config = dict(
    n_layer=8,
    d_model=384,
    n_head=3,
    n_kv_head=3,
    head_dim=128,
    d_mlp=1536,
    vocab_size=20265,
    activation='gelu',
    norm='layernorm',
    norm_place='pre',
    norm_eps=1e-05,
    positions='rope',
    rope_base=18900.0,
    rope_fraction=0.25,
    qk_norm=False,
    attn_scale=0.0884,
    bias='all',
    tie_embeddings=False,
    parallel_block=True,
    init='normal',
    init_std_qkv=0.0247,
    init_std_o=0.0,
    init_std_up=0.0247,
    init_std_down=0.0,
    optimizer='muon_variant',
    lr=0.0128,
    lr_mult_o=0.808,
    beta1=0.93,
    lr_head=0.00707,
    grad_clip=2.0,
    warmup_steps=200,
    schedule='wsd',
    decay_fraction=1.0,
    decay_shape='linear',
    final_lr_fraction=0.1,
    batch_tokens=[65536, 131072, 262144],
    seq_len=384,
    doc_mask=True,
    z_loss=1e-05,
    train_tokens=676900000,
    steps=5222,
    dataset='wikipedia_en',
)
MLP neurons of a small language model. Each row is named by its layer, matrix (up: input weights) and neuron, and shows model dimensions 128-223. Each number is 128 + 24 x the weight over its row's rms, rounded and kept within 0 to 255.
After each neuron's rows, "fires on" lists the tokens most often at its 100 highest values on Wikipedia text that the model never trained on. A number after a token or word is its count.

L3.up369 [132  92 136 110 116 105 139 128 147 163 145 161  95 112 144 109 145 145 103 117 119 164 112 148 122  90 171 101  90 106 120 123 137 118 122  99 129 155 154 124 135  98 130 100 139 140 132 135 125  83 101 120 171 131  98 162 180 150 172 157  85 106  93 109 144 117 121 121 129 116 103 134 140 148 148  81 118 107 136  98 110 112 108 144 138 112 102  91 112 121 137 191  58 146 164 143]
fires on: " Roman" 29, " U" 12, ";" 11, " full" 5, "I" 5, " return" 4

L3.up1385 [120 186 146 136 130 127  71 108 153 149 151  40 155  95  87 141 132 176 138 131 169 122 101 122 161 140 155 147 145 153 149 121 113  87 106 143 132 102 114 133 116 167 141 129 132 123  99 143 123 126  66 119  96 110 156 136 116  82 116 128 122 114 123 125 115 113 120  93 150 158 125 100 120 132 106 104 173 141 143 156 154 146 139 119 136  84 151 122 155 123 112 109 118 134 190  99]
fires on: "m" 13, "b" 11, "che" 10, " Fre" 7, "g" 5, "he" 4

L3.up41 [ 94 134  90 105 101 159 156 114  81 148 129 123 111 133 114 136 110 201 125 142 116 165 145 154 126 177  93 176 176 162 168 111 155 138 127 118 130 142 133 124 132 160 104 138 152  99 100 150 125 114 120 130 116 137 151  94 139  96 170 142 117 156 140 122 157 135 104 129 153 126 116 110 133 121 146 177  93 114  64 151 148 157 126 109 122 123 160 134 155 121 106 106  73 149 126 136]
fires on: " both" 31, "%" 12, " –" 11, "'s" 5, " from" 5, "|" 4

L3.up173 [130 101 135 135 117 151  86 147 130 111  89 127 167 119 140 137 135 106  80 131 126 136 107 121 105 127 142 127 125 173 138 108 125 116 191 130 164 158 144 157  97 144 146  83 164 124 120 121 131 165 125 102 100 144 162 121 151 136 120 157 142 117 106 110 104 157 135 126 132 140 112 130 152 130 127 112 126 161 139 104 126 118 140 130 156 113 117 114 104 145 125 196 159 102 118 171]
fires on: " in" 23, "in" 12, " name" 8, "de" 5, " call" 4

L3.up183 [136  86  84 130 116 154 112 153 125 108 112 118 128  84 126 161 187 126 130  91  79 127 126 155 126 150 181 135  90 132  60 108 149 138 155 118 101 143 140 200  91 132 125 155 133 108 164 128 123 136 122 105 152 117  81  80 124 128  84 101 111 102 137 131 150 116  95 167 119  97 141 137 150 135 149 123 142 130 139 138 150  96 169  95 111 155 109 143  94 169 153 168 139 193 118 106]
fires on: " |" 27, " –" 7, " Route" 6, " Highway" 6, " route" 5

L3.up121 [123 135 115 118 126 120 161 138 155 147 126 104 113 106 147 151 104  81 162 129 115 137 121 137  93 100 136 121 114 126 109 132 197 133 113  96 104 153 164 154 144 144 127 137 111  95 103 141 130 147 131 122 161 178 153 114 138 170 117 125 122 121 143 148 108 140  83 137 119 114 140 124 158 124 127 142 101 158 104 124 112 160 142 134 136 108 149 114  87 135 131 114 155 151 142 120]
fires on: " X" 23, " x" 12, "x" 6, " Xu" 6, " Li" 6

L3.up547 [129 143 108 139 161 145 119 116 127 135 117 101 133 143 125 107 150 116 177 108 143 102 123  96 119 142 155 150 109 127 135 153 133 105 113 138 159 149 131 109 130 138 126  89 111 108 153  97 142 137 124 156 121 130 158 133 135 156 104  98 141 149 195 119 154 126 136 145  94 132 130 149 126 137 129 116 145 141 134  60 163 137 171 128 135 140 116 106 168  67 138 117 174 151  93 151]
fires on: "p" 13, " Sp" 12, "f" 9, "v" 9, "w" 6, "sc" 6

L3.up208 [153 120 128 103  74  80 142 105 115 115  48 108  94 125 162 129 133 136 134 132 113 137 131 134 138 124 112 159 119 156 135 121 132  82 105 127 127 122 120  92 103 111 134  87 118 111 129 123 104 106 116 153 108 137 132 118 137  76 129 145 100 126 132 116 146 119 129 167 105 151 140 154 127 180 138 124 137 138 111 128 145 139  91 139 107 183 112 102 140 145 129 164 132 155 124 148]
fires on: " Ch" 12, "ish" 12, "ah" 8, "h" 7, "Sh" 6, "sh" 5